From a checkpoint of a small transformer trained on Wikipedia.
Architecture: rotary positions, no biases in attention or MLP, untied embeddings, normalized queries and keys.
MLP neurons of a small language model. Each row is named by its layer, matrix (gate and up: input weights) and neuron, and shows model dimensions 16-207. Each number is 128 + 24 x the weight over its row's rms, rounded and kept within 0 to 255. Numbers have three digits each. A neuron's up and down rows have the sign that makes its largest values positive.
After each neuron's rows, "fires on" lists the tokens most often at its 100 highest values on Wikipedia text that the model never trained on.

L8.gate389:119155088105085117139131099140121129127120151126114136138108108103189072142117097137112068133093163198143151165107127107141153129147109147134131121138138146120135128140054108156131157137149131120116150099137097129124147114111119177136133139107162125117059120127153090140135137116133161129179147138141126112094132096094136109098119139141144124132141139148130168164094110153111110142119129125190116133162075144095103133174139105098118142169166122112127115140101106104160130130088132164074139172134097123142110143166173144116114138098141111104148133124140124112117104111143138080
L8.up389:153129109117110144110133114101094135150128135141104106165133125162124097137128147120139132163103152145154145116116131168105116103117156131102139142144085104095168106125132118102132129153128096125085116117116118104122161121179133119114165178116150153133083141133175088149116152105089179115110153145142145117138103118129111101125178147128152164105136182111090100174118109129141096089102125139124119127154145146112094084099152135113139185114126098121170106129099126133109121113125152164148131070173127126177111129160118106109132107095112108100117102090151100150137147149160111111
fires on: "re", "g", "st", "n", "j", "b"

L6.gate156:124133124136134156129133126137092159122142131130144118133122113116139137068103138125137104118138168122120132153135113139127155154118157165102131124164126167112099118142163141144124094079139127129142093143107092140157150113095146151153120128154090085102128121146127093170133142158088127147131108074143108128107192125124155107099105155108140114158077167144128106161101156109038134134159186136107094139135102110095110148084094127183135149114108128182137140102122165125111154109151108109095161114147121150143127118133131109161114127128128112062142135107147168087141131093148122132
L6.up156:144164123163152159148128123129115150129168143133240158112159137125122173110138141146138120130118155098090128112118107136158134134117112154131125157134140121133107116157155136120144098120196094125119116130092118147177112123102160115101124088149103149111149124141125105137126156153102152153139136144166091140130138121106124126136149157145142147139138130133133141125116176153118151109161120110092097095123104089119128118069126120130103118111115089129077169112124151151137129118124126119117124127118136197149105080095136106113138092128157107103178118126115125095119132121136091133
fires on: " as", " and", " by", "%", " Na", "ography"

L2.gate61:149130126133103142107163124133149090153122131105114158123167072127083112138136099124095143130103116139147138119134112121087173120168152143124123144169101147183136148151135114114142119122144101147152118144120087092131170087163126154122113128130112117146146148109125164125162146115169139112128150098168137178115155076100168148106149151110116161138130125105126171097068150119177103160102167134129098160111178114081127116148170164145125136151125125067155117131134132108121083133133104105128131139142133149103130178162130154147117159124120144112123166142124137124125106134110110139
L2.up61:136143128125159105124137124161130122110155141107096136143117106114120139158121133137095153097101141149071113116154099116171122119125141168163151132173088150101141092132123076112102133115130136095125137130122155155173149084138116138155113137133156117107136111134086154081116171063132117125164122136145115149150096176109123132129134122132138136098111168110168098156121157139119098152109118108177126139129156152103120164156153143111192116078108122113122145126154134128118136127110118136114102150095117105140147122113092085113092164147110139174110150154120141093130131115129142080
fires on: "T", "A", " at", "che", "G", "ac"

L8.gate279:123161142169101105135139132158159130097143148092150168098122149128168140136151090176107114159135097124100149123147139151110136138122123084129119112133121088110165171119142143133132145154145151162129125132139101122190139154149113130120115125147114111090104153158160160131114142083119157126136088098169112146104127146115100099114144103137116148130104119113158102097158155128087079145101149124121117145130123118169229111111147139117089176166173144150154142154133116161120169123145117103123114167132127159106110174137094146111131128102143153158125158135137142123117147110173141103
L8.up279:148098129165108122064120095109105165148134120105171160126134164105118150107174135103126141109121155185087106150121143074122123130159159122098120092145084125128133113151096128054099141132132112145131097114145165155099140136126136137144116146110094152115092111096079113130123121107136129123106139171130144125112124115143115111150118173109102079114124104085176105137146138156151079101135123092065153102129139121146155138152118126119127104138112139155104090158165176138122102129133158103122128133110176093158137128132148133137130127169134104112125176125161112139145095138114078110
fires on: "o", "if", " So", " so", "land"

L4.gate427:130108115137124143125122143102120107128120132134174074133102138134158152132160147135107148121151153124130145168101097137086110151120151137120145110172136104139117113136100161131125119127083142116161122095116108117106141145126163139138138120147106122100142059106160112179115144169147083113133083154119169122133125051145177139141131167087136139120159118110136128149100118130084112129122156145096142151132124149107134098112140088140142170164175118137128136138133094135128130144115128150094145142167106136137164102172114137168127147103089100155124132135097118088114186129130143075
L4.up427:105142139156161134121134139110114106114110113174090101129122121144104083133180156094104140099127110120154115093109178087151142145161104119149203113122054126139130157112166130122121136154130113072108092097119124137106135126104123117129129147125093069136088135156136097129127105128138187095126154127140134108139122164118135121115093164167155119141135171083123124122119060111160140148140133130141163105107111126132089116142121106106092146112092118109110149127122078113153109107146133119135128147135087129128168149155117121112101107136123135121144117143173127108113133153136169107
fires on: "wi", "li", "son", "ling", "ke"

L2.gate465:149131143122162135157160132136144113158131146122148154131142125120148154122127095129117142082126158115117133132125170123134138131145149094145143113060139141145127077116135116153151121152140138094158107151136142142101124096152145122119137114103160154204154143111171183109157171151130121158098141124128106099149123165101107105139125173153087113154100078147102130118182154079128159124117144115112129068135127109116122153092081128120145100116133152184148124153143069111155177131102142121143148148163115096137135145132163128087124131116097146131118104105112129155153153110127109124
L2.up465:141076132120140123087114115122116141154150099151109123144127132118137097106128150141173146165129134086155170100136121107122128139133101107141166136124108122143127136104144155131134140128139140207110115132157138112130162149134116102106109132100083109112155121093183101152135146093101138106127094128101144132132169136134118107079104126107142173154177151140167114171134093143101135171113139108115143137107166107179104152145125091118124162119103095102099138139115079146180139104148153156116089097127150138089104126157166129127124130104123102167139102152139099131107113119160131152
fires on: " Pri", " Li", "History", " Pro", "vi", " Per"

L4.gate328:141169145147118177174187155130155136078153153116108137109110115084120112122105158115097124161136104135106131115134137134116153128161128105111156138113129138162148128139134101146145165177147133113187127105146153144159161119119086131123109067107109124150144150078127124103117148125142178113138116079136115128140130136127101149167176119161119134102110138117156123104129098117146135129139132114122085140192126097141155118097149114138110124151145139121132112130101122142100148125118083124112135147133073147126126117129107120117172157110091115105157205115104133102138119156121132164
L4.up328:130080146123090101166120134117115080132131158128147130119141193116108162134123110087136157128117114141106138162134103128103160121096158141166122149084147135122185122129128105145109151116096104122143167117091177112162105117159150170127162142163091124080175145157096130096140136116139140165127132112127158128125119149117151143101136122119117142139128109100141088134145114094120152144122145084157144121145111103114098146129122127109110105075117115100158162094115143129126168115124153112168159147085109131137156130145120144126122147161115144152170134127113053096149119094139116079
fires on: " Mo", " San", " m", "am", " Mont", " Mu"

L4.gate243:144124098175126121153148134113115154098102119153145102096107122126062144093126141123140107143198077146125121155119128151115101161086119103148144123082086128126104144099158138116127130093104139136134117079111122137103105141103128138099100135132128128116156119099148158165076088092109110097105109141118132113160155134145141121127143094117126097110079130129140132128088120117100078123129118114103149144117108123145109112164121089137110170157144139126084121116116095099122120152082127132135133145154153157122127157160144091114113158141152144112139132137147139133122099140136160169
L4.up243:121131102143139142118108118138060135108122120132135111113126108113108153128124167122149090143132120091129124114124167146127123138096138140135113074129140118178133135159145157109115131141102140172083112103119155163109120087105191113110122158134114087121102140118109136136139139144119113140121146145150139135114105149129137086129153101154151159113148168148136133199149107103132137146145094131138132184134172099104146135167133130132144150131148229162098132104117123143140092142075150115156153168123125130177132109159114126129112120145122098133083115113126139089112117110107179167
fires on: " do", "do", " Do"

L9.gate339:119172122116133129112114131139103123105140106173134119162101131134088093151123143109123143081126140148116137127175051117153165150129140103122071207100095149123172123131133161146130125123117144097149110137154123134115117146139110109136132177107098095126102175145117144137169137114162151163151129095118127151113132138141107136084113120152117117102125099144166136171143118127141154137158157129076139124140133093140121120163155146108114119138125123135082157154168141155146133167128108164117136135155158172131101099131132109139132143144138132099092103093147060127146125129141108139
L9.up339:140161123074116171140147101135103136146166115101128124152097130101120162124131129134149112117130167164135104129116114095099160131128121122122116141141104146134134108105128162133133079150078145134124104174098136101127172128161134115109104153128146120129123101135153131152151131093109170134114172153122121139122121124106077183111136127135098066137138098136125150132099108125169162123135154123096133168140168117157129105148124148110153119161126165130083125130175154090109132131102085115107072163117147135154140106134096145126133129116137086077187092151149180171144141160149089104
fires on: "al", "e", "ly", "ber", "ary", " de"

L4.gate122:136123164086102116154109116172140140115154124157158156108146094182100106146130112134132137146154125133108104183154155185100154129117147119137111143129126175130122101115096168125135167127156118152142133142144124125124150128121094109110116159141100120111118129125150135115110088125133140123126093088124113141116108152120113133100104148146116098098075102118115143148168134087077145170131141092100125112125136076111132126135151127144120150123098124140126134069098127148152183124083124115092143204166122118085135152135125126072175140130144121132121111116134168116136098115116130119
L4.up122:118116140139124121073138121140127133136119128151123167119144151100094107146154119150111054121133128120113100115154155125121133147133159111104151124131186108127131124127099146088124130171112168069125127120136122107141109155169139131137070150120136085102121127147145153114150125104152137119125123127108126103127144130125125173140120129124121133127080172107135135085187160078112115100093131129108124131154092116128127162116124106119159163122141158113103196124117129177117120127158094145125102129158107112143163094113157197127114102133130141116172145096175107120147111147125118089
fires on: " Re", " re", " Comp", ";", " App", "ctor"

L4.gate240:154103129073120154137178119129106119142115115101083117111061134081114148105093119097151105130158132077178170138139108152111154113111125082159110114113168128116144147075113165135115174091142140121164153135154143153134150132104101107124088139128129126149150168102124100140113088148129128135127131100111111123125135159121115153147158102137156118117118113119068164133113128101176100112115099112119116117148119185122098115099116081139128106100158132150125083141133103125086133091123135159112136137156141137113090109130135112131106139095097079100114142116120136142118137146146144156
L4.up240:125134161147077129135089124100126137067073106160125160133084148130147118086180113148102111136125095112157124108111114149092123118108093136102134120117141141087096134136132122133116186082126112092121104127132105132117120115083147104084101102125159113168133116098079133138152136111121127165103122130180132141163131093122144123154159144131149136127144132110090150125133102107134117141122111129087147181135120152131111147110132120090131102102123166130126130138089127104127105124097174105086137164155113117185112133145132085163105147153131089084112127123139140118106131131087120150
fires on: " mo", " d", " do", " No", " Do"

L4.gate163:115148165120148059118118091148103150112095139155139169152128122110137132120145103170139132106113127113113130112123063147106097147131157096122172105109114130136108075125129190124127130113157146115140129123130121162151162134098130102119108119126102173078118133165122126110149134080134079137119111140099161110146112104128135111158141116090137132125142116129140159139135111090140139181141137097108133119156136076127151172101125154111134136152130196153133105116121122157128157186141163142129156175130179156092130160130133152132120143124137122153147186116142145112060086095126152148
L4.up163:104103140158082132138143146152188111110100098135148169123123182149148134110109122102120090120143117142135159131132106118139095113128131095063099105146137090162133118139159126090146077102145104129109121156100129155110139094120107122126127097116125160108101126104138101096153135129131160138126152152139157157203160133100150091117134156129137136129122123164162138139102119114139102111105119157124151111148124133138133122132128128131101120097113137185126149126122110121125161118177145157098133127127152178115142169122148149139140154177155111097147157089085124141159114141172122140
fires on: " So", " Ne", " Ni", " so"

L9.gate526:147139135136168110167157080153152109153120158100125129116139089078109081141146174067123095103143113101138098155131123090142133114174137127101145149081123116107149106142110129140162110117105114163164104156107163121161122125159152163133140134160155131080108151120111089104118129127139145125147090117107144100110144112184154107131123138114163134134053142127135100113097127118111073178151151086131109142104134127136120120097121106133119153165102088095146157121145094124159147168117144126107143101116134133143149127161141125103120108134090136134095124140157092118141130109134133142
L9.up526:137110121127113130152119151154122129132100157129114087143117093123134129133138123096146122115181147142153134150117138123061171138131135164129162152105168079107108125130099103135099135089119140157191126124086113169098109138131140139057141168128148127103130135101126126123146124093127158124135101153144181131110110117152152113138134106093189150178070118123140148124139136154090129130088140129163134083100164099120122132109109096105100126144122118147166112133133111098130155134154138071122128113124137169106106155137142187115124120118097125160127124109115161093137125136147145132
fires on: ")", " Sa", " Japan", "sa", " Canada"

L2.gate44:146152102156143150106139133152107135156128084127120115139131130129173135102123064125155128169122144116148111102163117133133110139112098144112163102127132153095151107107132112144133100135112156140145151131087114146134137132102132129139149128101125109155075152103122124156099116108130136190117077120088169155102154145139133149155136117117107116141151116154167158141094106121130153138130166141118153074120087092119093147148147150131142068102133142148138116159144103145165197125135121089120142158111150137137138172149149116169119153134081129171166131130104141099132101143150117094
L2.up44:138103130189096132108102115125132147102121126152130103141146163113158108112117169121125175157093141118171104111108119143135125145144125110145117117091149139101134116115123070154104118102110178146114139085104125129120133126137127136124137154127159161123131167154122118104143127137122107130093124125138111137159134180143093108135138116150153129040155134145167093126154141142131161140142141120090127126107139122120131143152098099145115155079130102135142115171095094121163158125117116128107101111152129108131131138120084093153116134096134154071110147113167136206105150127101158088
fires on: "ru", " Ri", " Lu", " Ra", " Ru"

L6.gate119:105128106107136154162143116138142110135096125126105167126107144115117139159106106128140166122120074134098097123141093120150145117159102147150142160131189123136154166141100184141137123121144123094135054127123126115093073145158090169101118153128137164157146155147130156143127121119105138132099155131143138099120117145096154130124104114118105158147132143121102139127082133092144160090129130078135132128119113145116148093159096124138173131099133125102147142111126119166068116143089093108168104106141153132090100118093148129171125166119082126100167096091160144105120155128175147136
L6.up119:117111107078100139154120144099144131138107127150144149096148083097154103152106146151097147134120090127141123131149145131098140123153110126099104135158164139064130130161127161104116110149170077170138092152153130071125104119126087109092096147087123141124133149126137171108104128105104155146133146149133108097107090148146141156109158096081193098128127127126115097132115129126121127158125145110149086136164155139167163122110122125167164128156124104149123112077146172133145121150089099102134118141107158139118133075111129116112139130136116125117093115137143168111108148141113137191
fires on: "00", ":", " since", "s", ";", "ho"

L9.gate297:144131124129200151100148117152129166149136143169113116140105137131104105086094101152147157123138092106113123114103078129148106108195088098139130119132143145100131117152145095147166106078129100096133145125137105143106165147114148167118168153147101150127102115110173135158123100106085114144130125116130139088118126086148147126143129162092128133103135142104168129143118151127146157129090119159149102098135114109110101122163129141134167144106120129142084132100129140135133145144100127218127104160116133149112123130111108078139143133122132121161140137084121103154157144116134149101
L9.up297:134142150097141134110128129165138100177096184147166150086110145126121110147123122157142136129156126166125095147158155098128105135152133123125076133147122122118116072106118146107165069146118086130119106102152113122139112130118167144148093107144116126148106162192129165131116151124120112141149137106118122088169107120096104169110136170125116135142085109116128101102135133097117188163159110155139154139128115117121109121115153121127149119138103118170133133080135114116144145139100125119144114118145199148164109171112159100141150098146128142083118106150177106141102083093140127139
fires on: "s", "com", " S", "S", " as", " re"

L9.gate41:115092134172136106114132133181143149093126120138122105119134126125171162101092094144124151136164127120093113126157125152149116109147138117122107136126104136113156111110151125124144152167161106097160153122171112093116132119114150112136109165119104094123133121129142134136138123122133182122149115124150059131142167150099124137127132122121080142142107095083118135132152160154104129086107127123090143127177111210134107126200129151085117085121127103146169126122130150120137117154098154128127125104177151126114097114123107113163147120151122142149107169126146127120120121119123101137
L9.up41:154142170106123138113075151148116141119153129190122153152106132129091133102159131104102148129116115145138141110103154060119135136123113143182141154082130107128138131126091088156124140109102101164142112140092141127109130130126145099164119100117133103160103130113124147121148131093105130119156162129108115112121168169097126105151125157117135126120132155133126097112140147168146132076145134131074141104136112146145124143119144105162105130143122109169174111062146137132110135094180071090147118116140166146131134120151161095114156122165110118152115143134128117098131163143138137095
fires on: " |", "ur", " Act", " 2", "ci", " h"

L6.gate11:099139113156102110132145183135167141121146150142159137143132117091158148115114103166134157183131159122058116102119115130120127158105125087145134114153128108131119115151114110092137119086176097116131119117136124128112158091143149158159132091116135091119077177157164103133139144142088144148138144126152088128117083110140102106138126133161104120122139139121095106156119132111115148141160166141128103143213118135115099153144140105124137181132145157128159107117139092123146104116151183116100159173118146133114155112153097157132121120123130095075129123132107138080117145123145141120
L6.up11:115142131132134133108160145121106085152119159129165150120133129174119093166204131129086137135113155124113123174122114165137088142158113166143134094108092133118125143107147137127121116122164102151154135113142109111105092154150150147160117096143106098099055134114154148151147128147156132141138136109098120159112143080113104153141126152144104190143102115135169116163077141110126143116115159159142134088159119121124111132141113137113126114117109140152134156161177142124094129131130152147097125151139146130115158143141160126103078153147145131152146104099130155122116140094151112104
fires on: " as", "d", "'", " received", "Z"

L6.gate470:121147118088101116129135143127157126127120095180111178122118115109124117140126157163100100184116098130093110150104149109168101098174118131079122134150129186096137137153133152100177128146114106125162105093097144121089132061151106144166135167131134137103125140120137102151144151099097151132165094114091114091113137157150085112114134147125136148084121138128115120159149159137141141154132151140099122124164157121091118186127110084139116132160138146168119110109108144107176129106122192141136132120135098144088154141133068099135148136094139122104107128116129088124149100091136168149
L6.up470:145110066105103119101117153109129156119106130137116130108115154143145164117190153169110120174126120110100144115077141099126107133174092164119170097143088110095143126148099160128147122138129092126117120113088146122144134149125106123109155123101146135128091165142148151120167127116103158112157122172125064093124153159125136106113143121099149132134123151141139086130142156160115155115142115151114135118155160143109135145144118133133130095127119115166079090138154102115173091102099120119150134108110115110095155172127093076149118113082153110073140079153137115117127112120151128120
fires on: "d", " be", " has", " b", "b", " fa"

L9.gate83:140125151158116172129065122121074122130111139153137132127173096095144126112138135140119112109138130095089153136132141142094166118130157153113127150093103092111106110127153155137162114120068129116137107133117107076112132123129148119093127163145122094123180103130130149142143107129077129108144154162120141109114108115116133125108146187128121154193137131132129143134115167136170154144118126103153142135106114103100164166107090129148111124113165094170126094146128108161152121112156143153105130157140074135124087099127164101119141159110120109136162150105118099129151104106146093145
L9.up83:140097157154120151109126125072128150173127103154129136115119118133132099134169159162118116127169107114083178145144111108123130141118141131108120121092129138131139120143138142124095158087105142118108118156081112142114103149112147059089115148100132110118173130119182089174162120147141113133086146155117094137133106093103105125100186167143160136050141124142134118130147132105149131116109115139141153119133172111115149171118128165128138160128159068126151134159123126116150116100149138147096126141101151125158113073104109110128116115097126132140161112117110114150129105100171113111
fires on: " pro", " Pro", "ro"

L8.gate493:116158093143100092147113119152173156157168135112113144130153119124170158076154134123121106089171110121104131127110111117124109125156147101115112131092106135091088142133109108140119120100163128164174118120089158140119146140161133145101096114131144116140143159159141120133145111114142159116159140138178125104115137126117098117077136157135129106096086134098146175131113147124119120123125109181091189137134123153121166089121103125096125172131153112154142133084169135094137127140144157108111158080112119142165130143159088106111120186148156136130155153100115153139119143119145134099
L8.up493:091113119127107096117107158097165128161140151154079137135118168134141115088140152107130109121109090141137143118124116118133171140090156096103111131136143134124137108095126132124110171146147126114126134135126154169136106097112140115108148126136115063108172100128117148162148189102134126115117168137125128100162127131105143134100110139182145113135132134115137110144148074154113164109130117136122119114119110134094089096117133147129161205113118112081138142108091200123130145134110075162193123133149137120156113117134102140144127158105112095095096122111056135114132144155162110129
fires on: "va", " ", " vi", "con", " con", "p"

L6.gate510:099142145143114153154119119124121101129126104106114141140124151100161092121129119118115116140145117137149136160145107089140162147163130067116126129138125122148173140146082140090177131128148167116175152098118079132122174141140134139138098121105079132151127136082133117160114127140117111101141097104128196052116150113192151147117082134136129167138114138140140136089134120097139136129118116154052122108122126163103136122113072132109147126176151115109153133097131157102090120138151125119122124129185117115105114100142131142100164170170111154125157154104158105135149099149143111141
L6.up510:108154116147116130168127099162102140125149099121106140100115130106141088115121082130138152130140106126124160158163089099151140149128164112109119137119094127149144170120094145087129147136135126139149154091123111105144111163139138131173061123096133156122149124107145116174115127141108106110136124129122173094080163108170135129136087163103159147098092151106134142104111086111168133091127136155082133142128149132074128146115108129107132130172171126082160082097151146096124118088147145125127109141120131109127073131136089156091154160167104145113162165151143137132159094146114124117
fires on: " 10", " 20", " 30", " 2", " 100", " 15"

L6.gate471:169140152137130125123103062131106147124106106121118074151108083115145072155136146131108108126142143123149113138189136132118125133120164116079156118110114124144161110142128177149071162137121108179140101151143115165142159146134149130086132137137121087113131133131141122139120116121092103122118089151102144111123137106137107112124106162118130161130099144150154102087119110137110146171096131115125161138109122108140141150158160145104190079164125168089113178161103123108155137097112118133112117160110156119157101105137146127155125138150134144099119117128092103108134125100151132139
L6.up471:138120138122136122128105118123137094108170162133111138143116134136083087110099141135138123133148146148092106119128118106103135137110126137109129117082075075191144119116131124165136163122124130095129144165097116109163115136165169120126127117149140160104143136103158155177167110126151100154115121143135160141103128153110110143129120174158119137122145166150133094138131107122110138130121142082116136073090182105173134100092153098152145134121112135123135121146129121181150102104148138138121057114139096142153106130110161095122117144144147093093159088116129127197106125105131132106
fires on: " pro", "ward", " Pro", "born", "|"

L4.gate563:095109126132138143128130060115122140151092101139156126131105086144122091088149130116146117102121124151154088161172113120125180140120116081130156129117145167138132133098144101159157124141126133107156116138145148159108142115134125174154129088105114151084142138174095128086150110135143135143093057104096168134113121109181087122073121120133160150106151104142147140154143105116091098108159153132150171129129131138102111157108103139098135092156121128111156149134121107144146148133084162156122148144152118147151102138126110130116089141130137170151118115109089135143177100088143127088
L4.up563:073112172154122175137190102107099136115147097127118136103171159110118115106072137137118135135134117158145156122090127148115093125091135111108141106127115105127129141143135105139136138079119144145147124125127156110138151142086155119160140117114083140169121138169105159143131114159107092154147168100118115180166161143162133169125102168146161130141160146151115149180125120179148150121115110140100114127106143128124132132099141139139139108123143110149107076124130159101104188122134143091102113139114165101118145156128075152127128112088156147083163108131149139149131138107181129116
fires on: " la", " Ru", " Ra", " Lu", " take", "ru"

L9.gate556:134112153110112159126110125145107146123099147158110141118112137127118156124139111151126105167134152112134097138154131136129157150132133089134167112119110126122134155133121125118113126137121159152180109151139139153116165143171136134155108130155083110140123128103136107128123110109149155113133151093133127129104110183082064071089119117146150081127114103186149143103132100074169086131078107085128128133158159140151154173100097141146117098149178152083133080166119156179123128105142119119104151125119107096150129118160135147149085124129102138114114163122126133123086140104160131180
L9.up556:147095126145110105106151117175143137162145120158168114135110171113081100078125161135160113122133133123117098150138113147148128083134124172136160106079145105124180182132128089124123113117135138130142115120118137147131104125103084145090110136145136124111097129112100123111108148143137132116132126090152162147142068109114101121128105179121111148136125120107161176129157098086129129147151124164158110121129137149154136098145169108129124135101092117079132124114099102168149164172124187122112140129161152145134165154113104130121146117119147124103123125121148137120163159132102148128
fires on: " San", " Mont", " Saint", " Val", " Port", " Ri"

L2.gate456:149092134144136110122101137163132144149131159115134090140110097138091174115146101111124136067114127142141123140097142123144117171178164118132137123101148140114114114106091117130155098120131153120132075120103170118126118085121141149119147120125169111113132121133149182111131167097136106141115125110165127115109123140116155095103133183127105102121104138132118161120127132111090110180156137069098109096138178100112147084105120119136105171111175120143143136141081096095123154159130068200134157130159065128142176152126079150118135126124171160128127136133149119128136108156104102096
L2.up456:097145113148094117147129146120111168160129151156108128134119126100135123142106146091113113094162134177096125129111123090059110126084133139141108114160138142112153144140132142139103151122099109146148119118111145182110081119124113135141104115079090121126117140153117135111154137131138162146146136147133193080140113129100119153103092124121102117157125140152133144132135133126100158170099096145148127170122154118105160174115107132102153151136126116105167083132118123120129093139169135107139122205159129131135109115167104139137127155119165150137092123140149150070165149096132114130
fires on: " con", "con", " Jo", "ton", "lan"

L2.gate13:134111155137086142091130151106130131125123110137147121134180131103080159106139126129093164129133158150141127109138167123137098153188130089112101120086131123156093124110133129134141154105119119147106102136087160172078156126116179082097127083128155075111093137144141129190139148147118083110158127133152118155117135160145147087146105146141133169131136098149132064145104154151115124088170145128085145125166151132100132111101086083148146187104135149150154137069145153127121114104106093153121143111119157094152127132138133120113132107132109101103107111142125106131136146133171123111
L2.up13:138134127122133131150146091119087147174162121147093141088126119120077121120113152095084157159162129132143119114109105138138107164133124109109104121099125102125091131110121137113118144062098178142118097136121138160126130113110142108148121114109145097125159111108137157104143136120092107164122176149125167119123150128114148091136111162120085087126127123109131141134110096145097138146146156117094130129142133172161135151127085122164161125143142101124138156152154108161146154116161115169137227129061129128145164131150134105081087144116132114112121102097104136147101137119120165105
fires on: "di", "ki", "ma", "bi", "wi", "li"

L4.gate11:117129157127117085137142135103123104140126125141118140106140157141099123128147127157111126096097118116126167170143078125191138125133180065115137133123084139102114163094153155117123131163157161155121150137109124136167145155117094148143120122097150121123124172117141104113124132125125122075183182103128130137128140165076166140095180133123161123132152144149124134100074157117143134113134110160108136119153133143130120144120090115130134134118190107118121154115126117157097160104127121103120117131161063133084119086138138140130132142139106179128125115094162101126182114117114158114
L4.up11:116129110148119089123093137121095148081153127134170194114084098125137127111175090127118111180112163152126138136162144130123138113146156136111104123120155085157124159105134170147127145150120119174158103134100176134103062143119115127126122094126118132150137131124140141088160142183157118098154151102139176099131159121157134122070112110133141143147141136102088116142157136129145158124141110121143138131128129146119103106103153099103108154152117123132144136180157128141116147103163118090109138133084111119168107097111097144129126144136093113091157124120140170107112094087150125132
fires on: " Bro", " 10", "kin", " You", " 5", " 2"

L9.gate213:133156099127081168121119137163151130129168115164152083127075145090116150122130144144117112147144118139102091094116107130136145104098136110114149091136129120100143103123159126190128154139148093117135119138141067095122143085130129161080171103134172130134104149157114137189109086129063111135122153117112100103108126176118148113132128108108129103166122140127132157123118133130101106111146156095091108121155096140090178118120122115138109115164137107144113111137118133131106108095161125145083124134180138176126189107103101123138152162154116123116101151123095126164137154144110113124
L9.up213:147143125085098112171141105058124095153133100088173117128106093172154166158100131179109170138135154109093119154136133130107103100110119142135129121131135142125161172146130137105117124157126110140094124172105092135127162075146139128117114117135133111089127135148134102137079153153079128153111097097158107119107111160119152125140147160147133149117130139134132107092111112118130174153126112086131143124122127100117143135127116109127145171170109112125130097097124124124140114084111142103129129138152092152100107119115120112142169122138114107137129113109117126082163127130091084113
fires on: " by", " as", "th", "ring", ":", " of"

L9.gate267:136128094154170135122084142185159130093168134101138123146140146146108145117112105178141181124102106131124111196082142114148124146137160131135151115163135154117141107148160144082137140110123073162121101160138138126121130128087173141148140086121094094144139095083168138089128128113133145160135140115128099096129120154142124126156141154128130143090118098149110121173171132137083148141135136122133085080164114100111121160106133113129127146154162159132121114084114144151129148137089081162101157153116135145134136166143124116135175145100140141105151148103141143139103104126154159108
L9.up267:122143099081162114088106124120186091144114138139162134104181165169129127134096100137111125109114133147123110138156141122144126132144137105109169172130146171122136141134119152105163106118113109145084103121109110172138115128129144141133112134118119132156138138085175140152123137118148082180131085112114102126076104115075079111130142108103129110152084145181130144105105126143123087114076143137106121101132133102146159095100148092124127146112137151105179123127149124136103113137091115149124103135149176088165119127116114120128157091146145128121101111137148182150105131180154167142
fires on: " re", "min", "or"

L8.gate307:133102145083119121127146126144135139097117133124100120200074127125099118157174130090163121119145117129157169125129142128121123121127137135098122117141117130090113115152160142130149099153110140088137116100119171151075130078129124109147144166149131144109108164077134088085098099132098136152135146115128102073123095137174095072131120139177107101128097115142127123145127164139122115132148121157141094097125127135133147125124122188171140153179158098146119158156154096149158100141110147163141112153107072086140112086120126119133142119140135153084129173094137102091128086107123147145
L8.up307:138117159150199171099078149139128136098110095113130120116105128159121137125130149153148081091154156146130140137128117161096129140118165135128132107108137124117148131133093168133175144133086107132142135113110123147149156123115114124134135120164145118110146141133137117173101063103124110094114132154151128117158158097130142126139164143108177098073143122160122091126155148144097107143124098105120136148082135108125132124139140153135123128158160109123170108202137101134180109133138167130130158147100129103170152123125074116185134116105115130183144111112161147111105103123132112108
fires on: " be", " po", " he"

L4.gate161:130126128115135159153118123097142106071146107103146144130106164126124205091094115155119111114162140132132115140121087113147086148138149141146119110108092165088163155121086111148143110114150104134165137107085088099115142112111124121120153124113126111098092198169115136148119121118122169150153091117078110150188096114110151147115143141130110102187122111126142096140087166147132145143182135126128121136146090118110146178121132085159110160155104122179130129087124172138113108136101121118098153147133146160096128157120122121144122140140168125119149117113114145092112140099145130149
L4.up161:145126154153116132159112129156151060133138145129138148137119127139129151139126087135107136133153165126118104152103148149154108107123137120176127137127132103082136158128168116096157101119112132098135083115146105088099126111096175113166145120115132102056079179143146122147122124100130148130118114112161133133102131125153110128111200115123150163120104130135145120097142122127087165098112132105137113118210142147099169102055120134106142141120137157131170172090074126126097089142092075142101130129133138158149127153106125131121156115113135141124142086135149144127172123117139118143
fires on: " as", "f", "fer", "d", "fe"